Part of a small language model's weights.
Size: 15 layers, 2 heads of 128, MLP 1024 squared ReLU, vocabulary 32000.
Architecture: LayerNorm before each block, learned and rotary positions, untied embeddings.
MLP neurons of a small language model. Each row is named by its layer, matrix (up: input weights; down: output weights) and neuron, and shows model dimensions 0-255. Each number is 500 + 40 x the weight over its row's rms, rounded and kept within 0 to 999. Numbers have three digits each.
Before each neuron's rows, "fires before" lists the tokens most often just after its 100 highest values on Wikipedia text that the model never trained on; "fires in" lists the words (lower case) most often at its 100 highest values on Wikipedia text that the model never trained on. A number after a token or word is its count.

fires before: " the" 51, " a" 6, " to" 6, " by" 5, " his" 4
fires in: "of" 48, "led" 18, "in" 12, "by" 4
L7.up21:474437480487536536503486520536525536403567477531490506582460442544487493485569492465538504473448461499507469474473395515482417481523523500451489516496475523499478496515556459502494478559538509468482559498567543475513463514505443448520509480491491473474571458611476518447590462473516536539508473550448547569456468446518478520536526455477490470525453498514545526501525400525450489354448509474521538474550486530519453458531544550494529521485480571475430503433542469505468498540487530532443523579498605492509522525554412594504409425469533491523467480531486504474513488494535458531434492468425526506489417502479559513470520550510502492588484531499492494529519505563483534521475475505514570483526555543488534455478464456514515535506534422582482479514548532489476490526508527
L7.down21:591535476490449492484561495513487506602599478521487466464451559440473512505543459485484548499488506518475447547452468447452578509453508537480560484488435524533540445511554478575524517496483542505490520508466435501554521532488493512520514491583504444478536438544497550428516479427501483525545471492520482552468495522510493517480490519571486505482470457479529522517518568512514434474521470549432545490558552567489452554501407529511490598472488495522525518453529574466493506417539587474487476434474481506502564460461558494556490484539556482487449428480480513556442454495464487461531484493471479418493552562428494525489482534485551544552498444459470432474532477453459534503547441429515449496531549412495440463486502455484560444550519597464449513538480508505509516476516524

fires before: " the" 54, " Group" 4
fires in: "of" 73, "from" 16, "in" 5
L6.up221:501499474451448534571524529489464485498548493496466483547483530469495494529504507509529452491497509553579438498514429505430532456525522453539440444547495499511551512525591471495514483505474557481433427496488551560471486546418514439479464517565522547532396554550543492478509484497578462491522511474488513491490475569534494542553522542483479470508491433515505486504509500537455471510504489500536563541533496467420494550540495425511430480540483565457579420513490436527522485495462512446421466451417547467514464479544460589547498480472501556554457444507544575568498477488508422486539531500503470480439467489531511462555523511515504568506404482387494525501446489454523461557495495457509478604445524440512493506514520506440488511508574484536530494545510472452448536473425528
L6.down221:473481480469514533479480428472520519479492506520444540514433446433495518552524486500499512503484484488421399570507447574464485488511530530527454493527570533492476387536489580566487456534456461470520562485521572487495485426464387541512475473454489513433474523524511470429495456502427481503544581502435540508459490485526497528518566502508513517502458449403513561430559503441468459473563548443470432510503534422577481502520522511501472526500491526533492536521502461514568529457570552498514492574493508529511449537508488490451533436537539476545497488468477463468528490424569481463482558468489535531489537483516434505480484525517501535441484460598573503561495448544525491519548526499493493531528594517481481491491573526499501423414543506523547522536523501545529508432505532

fires before: " the" 47, ":" 4
fires in: "at" 38, "by" 21, "from" 18, "of" 10
L5.up138:471491533541450425490479514484424496473526483450483479535519510535493530473525521538479442480446470490545504535482433493515430492505556518545469534526472487465544516547513644466530512545557517448430588510513543519497505512515476543557538451470466458556537552427497457571482444524525552496532540456477454503546516539460503514477513502480496469519543553551558470524521454526481483508482544521537566523558484527553494511548542459501426529538492526478568464500435508594439499539516525525486524409480490506586496511561490538472437516474503463563454429488409511511440553523512526494468476474498532544438490463444492533480480465510513477468436532431512502531517437597465501518515509508518505491477468515503535528500472393459516483458464467482476570451499434365561517539456563
L5.down138:474451562447541493488461522594406475491504570541556504484483527513518476563545459563486488522552536514454446549493561522451510482466514464464501501477481481478452474456549577489511528483538521517506559477485450608435451555470443447448530573457502469478461499582430489567493478501478518558515524427509484512473542474487472456543540541425474440496490538570504424530495483474511478485522477576503520577469476492475479535539496455519558480468513506517490514447486456597490537457534468521491470544517456460437446464546498554559466480556492550521508471520534507507550530433468470542435528497470451470468459535525458497513476502498516522506449549528457473518494465485497474622520456477515479605563589454453493467513448547531553456482394479502508467478466530450505534491547479

fires before: "." 73, "-" 11
fires in: "no" 37, "co" 11, "e" 6, "vol" 6, "jr" 4
L12.up358:501455378432543437561529492491506466503525540536555579485502482424452510444543555539511506478553509516508471537406504551542534472498504471524478499504472539525517477487549529476508494525482537496499512522485455564515484567525444520632469523486488523470467456473465502484518522522564487527501499521474550542512459500503546538526492476501515510511499579483496469555509539428537476463419510497508496464514506467471513472507491416497499449538513507463433481542558454443503478509543519485529517524474518493480570501444496508467462470513520554444512593525551544521542491549526523541565496537428522457468550602477513551495476443505456462564423505545456486438479477472567480531459567472500580517457558467501482509405541377420496444463513424552509447506511571548496556460469519
L12.down358:473434561461593516600542548436498547471527493542451512516490446495584573494447474526469488461496524530497482501503519498552580468515487489444483564457536463496477533493456480442560530503511477487527472500510506426521510489526451479432513558461472477502533496425514509531533516516489511489493510527483448537482530487454560515555513482474497428535513470518523526523460452495508564515397522550529533454578445437487435552409518491436500524480530499451478477485547562496497488471543517579540561549489572416567482527498540507526489459474537493426526512556477469510427458420546441561501450480483488523487465557502550468530513433532478531539479428439506489528433474493536459525542498508518491526437512527594469532453535460455521579523434525458478549447551500415545513507515461

fires before: " of" 35, " a" 14, " an" 8, " in" 4
fires in: "is" 17, "president" 11, "member" 9, "was" 8, "list" 6, "football" 5
L7.up353:492461416532452509516430548471548508481496507485454556472532554558462499417542486465469548460508488518459544465478514525560515521515477532451502478506465562431440509461529480477528508506522525469526504467441467501438512480557445603510552488560550500496538465505517501563567498491486477482463509563514552464518447510536537464541509473499478443471472501476455491463507514592495529525442502547492517525574483521535488549508539481446465553504554619476497448504547554538448434489386484487459555557439457480546498525462461494484514485522494494397560521531510485493548423471480476426624491443467559561481484520467548571541449556576512477414524418546443522505517420523473518549546486521471427483543486499442473503488519493468466510484523532523478480496504495553502503477483528
L7.down353:470500537522485539447463517490556461569552525437413490521542488491493540439451515558544410491488507519516515498485429570465426499570502526469524537515602486503452490469477467513490460519501450552547493489536543552474514498469498469543467447437543481450436480510513547507436476481522453470605554465525517435437467415529560526492489486565475563456543490451459530555527555526468498500515497590517531464501607533459506483511489472556489521442572508461519575543533530519484505452465484524467482557477567453487490528511478514492457521499504526451481478478557429459473474527422476472471487515572482586505450502546521483516502492524480494439499513563429501559477409448534507516503502510391540560552514445521513549528468504449483487488596480496506499520536498530452485482431540

fires before: " of" 56
fires in: "part" 20, "one" 20, "the" 11, "member" 9, "is" 5, "chairman" 4
L8.up450:521441489539462524498470573513473539499541497502389519530516593501515494565504535509545481601499532452484480513508494550525506506527492579478547573466446544463518536569486529513447485595479542480507454479444538443510540486482498426567529485420469483485504466506498476470549523489538532458484524484425566473448380533479501494551534501440478444605535487520539453540573494561471492492488481505520498496482490507527484496491530522589443478492465504372488470481419534443483502515525469542490487517462534450516532561537536487480551462494507471442524475553509473551478450468550430546474506457454533502472555502498475559495502557489468547489572474565511478444523486483420531502449475498463448519490567495519549514523486481563459441468596474484487511413499502476461483524551542
L8.down450:540465443505491501481532524523452544510540493484498459542448522533503485446505479469428480504478439537504517484492509474549544533474404461505492511552496566570564410435431496542543505520579498440500529493569508488551473479445463509480473493473445470494531487475542536497444461501458465552491448496495425466416544370444526549552424528500486440552518553505503477446513519511497535480469486577447491489523449512566455512530516499457508454524514491530487544560509508443453507582499501509581466482497543475446490486418512508506559555516562504470522535487503514516542484469486495480446519478531540562499436465575535453510525503536555547536520506533437512523532453573555475538519498482482468575555472544583494504411428489591500459483546479565491466517490425508464534575505459

fires before: "." 72
fires in: "s" 34, "e" 8, "g" 5, "c" 5, "w" 4, "k" 4
L8.up239:523527536517525548498495472530510520486479579554477466505458461471482487483488564523545433517537458522528537477463457495472423476509509494477441526579551432423475444577534537492513491450468549499474502526516595508463497462489458594568456444538501500500423518426514602508490497458546506567504468478434565405469515468465469451501551460536450470558517483474476455552460518566522589483564501488554550389477453441519512451525488508534492462468455507463530460554486498527491502468551535460494477475495541519491496488428516513500502550551524460479449518511431516472507490502495545520439510520502537516480458477533456480494590457536476500461580459487429490518576516598503492481474549499578538510474480501528531400460573449537515504515488537511540478471520477507470440431449491
L8.down239:489431428458586509486472487478479494418468501471581505467503498485499476472524486489437508454497535536529561501463569498472509521518468477410539466486532521539476465541489559476478534448526553559531514533408447478506461538477466623553564483473484520463442441513531519501543499527402429529442497523464510529522533549515434566487553490486478481531467541424542499461478473498523512549527471522527467498525526431451537493495456434494533456499514483502494496550441502545509504472505440459421505497476459502491470525496448471538575487524442506449545547607488486515507470463541496511498513525460425476552504642494421524546530473518499534493479478500545595548502511504522436498470501481538475460462510555423458482509526472452533557555506483544586498528505488511501490559597554

fires before: "." 40, "-" 13
fires in: "u" 36, "co" 11, "jr" 6
L11.up199:499557510490548559523467486514553477503524478526561449498492433443462491455483490471523538531498474470562504563482530487528494501537469515566456527595432482532462514467542508451483499440484525514485545521437411522538521494441531469477436524498546471426458430494472460492534506537519480481525490521547550545484522451411457473510564499482469540536448538521511494529495513469424506501482532580469446555516542554473495438487532387529544492427605511401450540605433515522476516523460493449506553446506453443409446575493575516518514487486464523477449509530566443475535502531500501500485550501447548498513536516495431544511467545533478522477512531522565458475518503440495457527454575464484521549501459570443527523471509449497615458494528434491506505494468462498493512473517487
L11.down199:524434514514515564507481510489523444436487450492503518532566526481502514553520514461525561506475487532439466505513495403551528498460522517502448521527495495487544522523516511542538509469394480440518446513561457508532528535445541531495540511509448498547480568465539582478524472499459485560518509521511432439493439555456514466528504487469485617445488485523456593488520491440514489490548451617507550497536529437467517434504467507500476500435656488500450454627524450439548466500503474540499480478522527461408390551469473499493506543477498493514539463537569461523471508477481506502545528502438487542471489456542458486447476529488492527445500465487518532498536473533537496584563521449473514480528453485540485477422546461457524523502472465491430534493477549477525551529465531

fires before: " the" 38, " a" 12, " his" 4
fires in: "of" 28, "with" 17, "by" 16, "on" 16, "in" 7, "from" 4
L7.up810:498491487489521552474485435440482514602509462516556539508447446408508491555572565487539486484485483495524442498506470497511506504488558519554530508542485609580481539474575466547497559498425450452493494470530524551520500496485484522508499486462534518549482548549503481445528499466522491530506479520544485459476495536533486459509444484500505412460463407482535562547501516584513478449522525477525526556581523516512507441560537555533426522449464498445515510498483547476488566464519385552496502527507466545482529490480487502501378445477517495487535478480479502610479555458511492475420461507491500428494522479542471546478517500558460569479407452539523509558477443532522495541490526506549476458494413518491425489462466461545505504442479420439529465475416521461475514529493541
L7.down810:510453544535508470414521504475514494494521523443422510425514526487507556460456487592439505524455533473422456537507608517509460490447435490462555480481566472464435429494495540510478466494524549536391462434559505515450532556505530508540494477487418514542473511487481440521513557532549581467512511457534492485489509527463529570516553465546538487498545541493450420491468485544497541467483518565490573464465486500480470482501438474491534550544534429616470454523474515470493451511497557520481567459467497483508522478481528499452543513535471513480497510511501463474475535426501468545495542515433468518513488604498527468486488484442532453569512509510538466412451523443508466631512488449471520536545599546574494532520543526428494475485507570505479521486522510491525496485500482

fires before: " the" 36, " his" 9, " them" 6, " its" 5, " which" 4, " of" 4
fires in: "of" 86, "the" 4
L6.up421:395488466516523571464513492476471513492449580510580455550540474522509443453486509481534440481538531509427472556483526527550492549467475468473490443470526474520481508471543494498483470539545556491458570506570563452493533473494446545543534411527517463523600557557512484477459472416475457482447509544483590533464579484584522508510518509531513516492459472500477512514477462439515496446444529428540410558473454528486433526532514582474487581525455520508497519515479469494554538501472523506508525498526479455517499468488558539473498499464492545465484512461479482543506446471491501481573539493473412498489460454553471554466472484502453531562613572527481471479498461584529497530497438529509526434503517548429520514546545494535571459523563408516457498442469558484528532518494477
L6.down421:457513470477504495499443469538549552494494495510443509449472522503501513506543529515533502537429465462540503528497467505619520446479590520439526477506518551522526552581467507517476469477524539468537525519488517549461487585518461463443506467482522536564513506534524572482529552416521491501448528490523497522439461412448504500495466535479510519515439583500473489385531433559457507564497552468506524546493526509531570437478568569554482514530494489511505539514497524484426481518533525438530484496498432513582517497544520468488551578478504439476543470465526495452486444542485472446462495462498470489534561569470499414555502524480517447524517461498539492536380509519495572420497476402522525498505470463520500569504548479478437563548444501454485556524424415483514484501453489

fires before: " the" 39, " a" 6, " his" 5
fires in: "to" 48, "following" 15, "of" 12, "by" 4
L6.up788:506537495501487492469556484510469504427472584538445438458400497492447524515467506552491556552468550467506422449460478532519425486517527514486548391527479448485476549455486479524483489529473442465540486527546500512517492553492495519522548470538507478481570464552425570466502594447524549508477459488490481403525549543461507388551575559526503505533462482453468480511514532542509489551507520481563487495588504487524557526518518527478561532448475576466493534518467516554440498530568560467492568464561498525477466530570549519468471465451468448515561487497503452447502497493415414465534532469532499524516457475551420526548493475532539414520507499482463455538480567516528481477546466534478491446436447508491566556487461515491511492469452516522515485570512499507417465493522514
L6.down788:511517495464480556461553480542532583470519489535422461518478456470457507486549459501522511513440553468411510526494514446463508452509488567477461540456529493537471543468502514536543484494452582550490537514479503605403524474447475474483449396523542463561514485487540539482563488508499581504524493529466463529536569465504549490575400539570513409451489492509539521499546451439496488458539401528499531533539491478432567478535541544519461511440503438497557510502472581450471467456510458516466457469458559556546475499440472513457444458464455465489521527472490487490486503478531487461430479478566508506532514410492478548496482502474511537566518535518471475573559508498481506563506499518448505458513507440450485493504537529507555509466526485494536594496429528495596529564504480

fires before: " the" 42, " a" 6, " his" 4
fires in: "of" 46, "for" 6, "started" 5, "led" 4
L6.up625:463381465549533537461527561462445531459534514481446472515439499478456633456584407480480550523464488539580491573563505600517516503510478501515457524456520455507515450498554538512509473564500469510492529509480499514496490487471481555483520406471542499505456486576459515408452476554465521520519518487466499472387452484506502435432564549513495547458500554561477530505526423418568467482521499526498454515479442564465521497466435523507453533489530615480505488457476471492525516452485516491499543553521475491493518552528449550526480447503541539533503508553442513466503531502490502564502516500531462502473506435510474504450487520516471516395519520544425566480517482462481456542535481485541478521531494490524530418539464523499524550485476438517515589428464492502476464497490491
L6.down625:525526489522503495512426516517495503436503514509467455444508448511474529480570553492433566506467503487453534605505551529540512506484515496518498510564582480530457492466528535546438509525508477445484561533483503499494532544504478475480522564551416504479496522479519494485510530476548536527513436460409574529497570472478440451524389491534529515498506486569457449493562513449546505450556524450515556521520544478536479449555463565512529551489503491449452524544504527552504581519524532454486469546429543464461501553487423552447504484480541536500532529541478524494526459477507417476428550454521459503499478476519491603528454569505498552466479572431422435490558516508441465589469444488470505471506499479584509440495440475514488468495506420391485483523519496516509556458464512

fires before: " a" 23, " the" 16, " to" 6, " as" 5
fires in: "as" 31, "to" 16, "elected" 9, "appointed" 9, "for" 9, "of" 5
L6.up250:507460534446470530467542507487489463488471504505557524534484473618500513592458558450484486586567433492538444489480493593547495513484537453482476472473458427478459515558491502495446526536540503456486470465556487471490441487423502509482527506468472507551467453496482496469486568483446530494595542521462515535501467485462462454431477491460438516590474472484517469532480514502579475562477510584530506499554500476502448475492528482539481504497498515440501522459549451471484580475450482491489569523525515494535580559547525475589493528568460505455561466441524487506509557496487549576543494528476528486450516511558531448480537499482486433448505506521448549548454449569590498435521549451532471492547540522481418485539461515530462480509473564501513505460572488528458444397528559
L6.down250:486518508371443434419574517437536482437560514548475459486533532483477529506500483596483476492514510444477465551477479482571469520468546516469503499506533452533545554509506493541529571498505517534503481481516473511446529463476543537450455527497533540520507467538460485542481451503452428545489566544502487501517414537543498476466504455511484580523529498466488577477495462501454514516472506451497526512432526585536568512467492435447557466461535474516504545439465518507543501487489539492473548517461460530503463496519503527513574492516496522499578514462413424519528538436488498495508486491537537524588499513447522476534543452385537479485497400487458513525490484420575517545472452507559519503530557519472498549517514436585541452539538459530514491435404586432484502479525547

fires before: "." 33, "-" 17, "s" 4
fires in: "co" 17, "inc" 11, "jr" 7, "c" 6, "etc" 5, "board" 4
L5.up550:501465493516541569541483503484570398470554449516496470477505515439394501496505528493475488518516517497528554531470447505467483498483521463467492563527512497449546547560548456408538522467540549512499494492492501477528513606442437518496512486500475477422457541567559466514503549561489534456456559494431542554448525449467488481529497466476553495435432515519445454528548531498575505535458530529529526541509498437450483456503513497446496528494488519522463463539482494428512493558427444481505468496540603578470484547500606530567484455500461488516514538511563439451475542502490451505531500479456494529411574507493467424500510519480469567468443469543508415508555526481529488493515467505521471524510580471526535434455549458483564462558514459454521456465523572508476471424474495
L5.down550:511458492456517449541556490448489509527570510531489494468524426560473475444462456493507543548511466562494473548492479520545479530544443566451522540534488543519440504504390529422489532516523519551497609465490457525560472433539483596471530513472514505494503457491483482478516549532509537454497517464533496573469430532453501502555444497466465564513523500528464507454463559495538532436430503479528445428490479586509514380436495427498556467462499477398502579508501551546499556438445462451422527553541488468540558495465504426527542490539449522485530480502548504538528422481503490523549558411504486506543502508534421579505487520558477520545537495464500455469508479501509450489542497500523541551465523490522525463447552503518534461569500496514465528460497517513486562537499491

fires before: "==" 29, " to" 21, " ==" 7, " the" 5
fires in: "history" 16, "life" 16, "left" 8, "moved" 8, "biography" 5
L5.up671:530504516439530477503466503504503518524542554479504513470533424585523496507551526467468476518546512377485558490552515525523445514548489513515465410503536478523489500521519531534529430513482543555433494579532455451532457552457457489498513545481504517538481492445464485484511467492498552544536604499458432413462502505499472523500500474507481456515556456501501476553507460414480516452492445440506463474438494607524521568432478520493422514502451515443489537514451450486542530542499507538492564481500517492580504512502514495448475573412517530458426426543444488510526497579477524545537465504510495533497459535470562432467506532552484490464486525538473570597525564479443467534504535569417441480527543466551536574518497515551536578515458499521473477446479458515553505537494528
L5.down671:429508521496531474470508538533472512547493464584539558464500534516519546447565528484575473514528488458567510541525495509548504551473479536579491479463570497493498491475534456474488557491568452546507519501435482531504530534419505571551443526394473520471540541446457502482572471461510486475549529496518493555507530558471459557476509442548467476493515469477484531468413479507518425478494512446529544498485536446516480526465519571542533423486535492504583503488517478440535597492496525445528493478504428432561561445528455513491475513422495540505522481539443535513434434547490477477497499492468481509469518439528428444531452467517395462467526457544534469483527546523470551538476439511549524440466423466486566553545544505554553483504481469488470508513508471397447554541463536

fires before: " in" 29, "==" 12, " on" 10, " life" 9, " also" 6, " at" 4
fires in: "died" 15, "born" 15, "early" 10, "see" 6, "played" 4
L5.up39:507529548457514535567479521489449567454466450495473494557525489487466501536480525510546475430487492504511497513479434485555365505488485520559487543497513521443482525559527529519532547539475545518540487542453531449466473499496523509519409501501508513494516435533453515465498518488513580516491435489536420508473467521518570524494455442464496479500510478455495439491506493550490518604491447512429435466524499510568531567538495450482490519428529537513438476435540479500454491521503451525472478564533475458549466613463435497564480575468567472462556500625422530449519495576509509514487515462531469521477467513456476476509489488504566551479477553500550478490550413510572411542484545469413521478535517466499505559525556481515468550480445492547601510488543470452513506491489484
L5.down39:487558550538492500483466496483507511500527530516543492457483495512543477516538531522508547493498543454463515515540467485550491484556483536413532560429432450485494508482502513517556546580501488461551486528536483472531518474509516453518504491560441443445595420458502562562503487484416475530492439555485556456508485504520471526526500488463517513496519503433602489475474491551502513544399442529491510533514485468534442535517478512456493486462494539492569494489518527542504499488529483514523427464448454449470399526472438483482429448529486521513499473520506548521501512416456455470530464532530504570449509439458521496544498504506481522475459542615484415512568584532535455631573458540479570483427463390483491497495539474541573507566532474495463500529478517453460503455548528

fires before: " the" 47, " his" 8, " others" 5, " its" 4, " which" 4
fires in: "of" 76, "among" 24
L7.up422:481538484455535483569505554514489517446415547495575522516380556510516534469469556464491510524410521543501449535504429497492505415480509470531487485474446486511483545538523447541553512542525466467503484459526574547530515417527488513499556439484519486512514502507479525485486448404577392477518461510517525535488484500538484523552527507537492481464510475552567518548499494439526517529478465483495547561461534546588461460513541580493478474539484575522478514487515547449527553496534523490487529495474547496496563551483513498467484456431464452439517490525518451528510425427491429436487491521400492529503557451441444460535478529508554465492487484472533501438489469499437547469522470472503518500446443479556548488539604482401496560531562529567504493551500485487526499409517492
L7.down422:493492531466502551565459461637558495411554479496519490437512529481498522459492481581563448481527482466504451556565500508551498362496452486411462490423543506514515513502529530556538499398524573475486512493587517487496549545507513497503476584480495491499404485589448481511474513448537527460510512506493462550539584475581554452540472481440539503467413491458537468464577472519539482467521486502441442480515481495499501454476552422484488453490499520553470480557527522570498512494501533468464526502607504466540498502494465478535509466529491558509514470544505531455503523496425498444486464481537468503544519502499521569525530467478481488517525468402556464467472502476519482478566464439493518430476483482478477488489476453517557565534479536545449504503496465565545472509480514

fires before: " the" 40, " his" 5, " a" 5
fires in: "in" 36, "of" 19, "during" 18, "around" 6, "from" 4
L5.up770:548515519412511567459524475498470482459514531476551448498525492509502464466466490519417466493490517472504542468422492522494461488496541476500503525515522492421484492535548500513485590475466487521516489478562621484509483502548486465550511418548523518432507488493548524455504506515536519434553451520604451540569484496556530462456572485475555418528449471512556459470580527514493553413506426518510579530424488478517473446542522526565506451522485521534515430503499478510608517547447507486528475497537539507455455533519536527563419517499543547480548586534503482498464512458541450490421509421584469491493484421545497546558542475490484452462551491508538535456485448530482505521510524419522479488490461518489463521466479539466467539543573448509505449572545461451490540479476483
L5.down770:478531479533420487463447528552442579511491514533502434483533474485474479427567540491497513531527510447462429534546452508554460528532460543524400495495525502557504413552513528483593451472478462499462477480489502456454458451511519453512561474540551428513496492547512487432536431485539496429522509518510498573490520536487395469492508524476608509546522542493528491472419466523476548550517566479562499534481550475511493547486573557506517557483502479528474453432559491436497445452484481520608554494454495505505539545496463469514501503445572472569452488441484494525473531504482473491487458468501569523474526557604515462493476521497557524453577506548520538440529431464497467508471451535460488466485496545518462484586524458476503470457546537521518466458537496469548422500487520

fires before: " the" 59, " a" 7, " his" 5
fires in: "in" 37, "at" 19, "of" 8, "for" 8, "won" 7, "to" 5
L6.up978:492396466445566509469540462512501538462503456528554510498540455549512463530538557445564437513543508490523410573460479466495479460535506458492511559460418475477446494584513491555412461542523458426525489502485471445540516501504493479398525546513482528526496563494506546443437498530550533518511535492495530481478479460550442524483554466523494511459543552530487508491539482501483444454558463548495551460514505487511503498589486416514505574439446520497406526531547503496488500541494520472443466526522554516539497449524456530469512472452430517585486468414470521469500476509516466547532527523502584516449482485460507540535443537524464527538458445469530527547518483557425549525591490457515450487621505507497451498518500463492455398503449478466502474500525486546514499519535577
L6.down978:464470511397442521452515428544529482522468442534499462487473558454488554506506557502453466484555460590503516522540472477448519526493471537413497530452443556521486541523505514493550495545485511492493516482541487574532503495493609482481508557497488516460424514537426497493465512540480458556517526508503459506476466573498483475527512493494475520502508455506540479481557517533461532441500478516483469558536501449507542537526554464463478552506465522499453499480523491500536439409529506477441550534449454553492474442524556409524491542528395495529528493453453556515533604472463484428452524493476592559475488522507525509492478508517532500559513471499468458549460490491535576567524478450560563506526563564499388521544444483513504417434427457572471483538519434484464565518488532

fires before: " the" 20, "," 19, " they" 7, " it" 4
fires in: "that" 33, "when" 9, "time" 8, "as" 4, "because" 4, "year" 4
L6.up439:457437489482540483477544495592507458475426454456480524449459472448460518502534452496448584509501487552517507421494554477457509486577483488487514463494477491501494524547482506503455462492523512513461584507437466458460492576455597483533493513396479481510467448487493503502546508451493494525514409517494493484489521502429538507537462456453502533531520567511512563502509469521423477501493588466481502472463485526491449427493550592485493540581494475495478541531527508484459542552479551527492490518492513543507499494448568497425542536524490390445551529462518558462469545477466517496528544556446471473450605505524486494421460531548533454612503532553466569558500516426482570520460437509523486457565520443532515562479546532469536487515497486483554467563449525488502535497487560
L6.down439:467455525471451494460526550548481517507502549474479481470440500547467546531522506497460434538501540487484489483543574517498508430517476545480519582477466535507487456414457529467495474563415509455498442481468501505472474519580513454468482497429456506483542495563465487472528485560567462522553498496462468512491517548530471431528465501514507478488506532488477443511495493543478472458533492497523482541458557532544499563565531517437540554441524503488405517499457547551503541504534502532407539454537523545489449510417436516508419569572465544531401553470552580472501516519489429480461516464539510494546540499443573499501477474482453579494587468499541519493501457494472475569534531581599492547554486517453516472492458504543557443450411515524424467461489489422472508518513532

fires before: "." 62, "ulus" 12
fires in: "s" 12, "figulus" 12, "etc" 10, "e" 8, "c" 6, "t" 6
L2.up281:439547526504482527493528525441481430491555593471460529512507443518430498518462541532452512463499507470522534460446483538507554507537468454503492450528563444451472485499484555453491546513528597525521496461473519453554433435500486470584528519531499515472440491466601476462439506554488516518506471490491495557417539513446542452504447467491550512527512479500436511452523464526584558449503464479507587536520463506526451470517524530451486480492555475498541487506480517469516493543560580568498451485502444536486487546490510535487540455459522557510443487571509545481581477603469518554511478416485476494473530535565507478498544553453437434509493572504418537568494529458531435525435562487446508520560520522533477491498449455540479527539487499485520494465554403492484565447529555
L2.down281:456489528538538503531443452501549484499527498500499473542437499532544506534409502540478457490464560526497479500440536483458497492452478483466533501443481524474518457477532529437540446411434575507491516475521444538486539453507483543603553513420480547505510505545506498466486501528456436434507505449449548508534497493535359441487457474499520497533522441538516480473432503550521564445439457520580489462578498394557494531522490463543515465482518428490455511527545481515496517515537451498526513569501540487471517556565507550522551470511518518498507535524478492489489487557474508572494586536460522519491551471524493424531492524407534492462448503530513501509505524452515448565508559446506556432549616535504480477472525452509494521544453525486535519476568496490490418466537602

fires before: "." 89
fires in: "s" 35, "c" 9, "e" 9, "g" 5, "d" 4, "a" 4
L2.up43:512467484557501531508571506433551543446512522489590480568429510522481489591474530525496606483498539474560543537437485525496548419497493463526504540509496467459563522565491482515526484517501501518534499467510538475552487536476549474461488534561592535489441439471502489555496568529448527593530470491524536512493493493530422513432553445456549569492464462537481536476507459517603479475489506494557509534491427493572484441487481529397534521484529451463516552479485520527459504542529484521441461439457472520467518561478482531556498465446563534527506498538582465468535472523481504562532470485436481518456500489534516491398516465496491472494431537477426558544514483552467489463539533523552421507501476478494462511480443452469509443440480492546488494433599445516545492482537533
L2.down43:462457515533537508570504468480523517450556469518565495492505420506505533533556533503511471494448462492456488518517548461407535452499487469483468569521448566507470501555454497461544451504420547505492486473437470511521530554557484529548483475500554519502541501552444523572466521484491469550427461479491520536516482517508498346540485518520491502416502510502492537504418440511501519505509598583560554513510512551549498506468486533472540523558508428472418395480556519524474473575527485491504465468516514476456528522464576464533523552501525505483518530511534521485471483544502467527509473467440481529517484567467487472471490546488546443585403519555475544455518496457517482452505483453471462513449584538507532440505451495513491534552518556533538521494509505389449461404428508

fires before: "==" 32, " life" 18, " in" 15, " ==" 12, " and" 7, " details" 5
fires in: "born" 22, "life" 20, "early" 11, "personal" 11, "biography" 6, "history" 6
L7.up487:537503634448432454522538515500504485464528476499472478528580511576497404477499517470511522487465514536503473501513483469499484575484519500509471518529457464514492496467441449458515613493576563493544463592463467564485480521539491452494586517498455521483519525464522521506464474485447528511471470500539467482501557479490515488510477471471630497481502501516482541462509528491543555504501497535485475506549459546441565556471530476522487491471442440553533503470489514474456455469549544501480466451490511464481574451431396507497477548438516477430488545576471522495543500498572487543499575548482545501515462465509473529467569467548504497447518454552440484478487447478497518513480482467527480486497542502481558569570517427562521464479495395584494557518481445497486602582461483
L7.down487:535453466536571453524480416482514547501527455482496554512461542533469485486545402533493489520540470589489539492445537452459513474532473485515516480481505485526567482458454468513473471559402533457507414489519499434530465538454521396487495567436421481559515508486534540515539437496498478523500467450481524513500516595474515503508506446514519527525629435455540492555528497510537530552456553480526487562460568477507482507466456571507486463498496469490401576545497508492504517486504526516508542487531503515521448527489449450487541467512487572561614517472474544478479502542440500547515553515549503513512558480518483552503502426577545508515502487421495452449516515492486533400511528574491560428433482481466485495535457524483484453539491486456510496395512509465492509528554468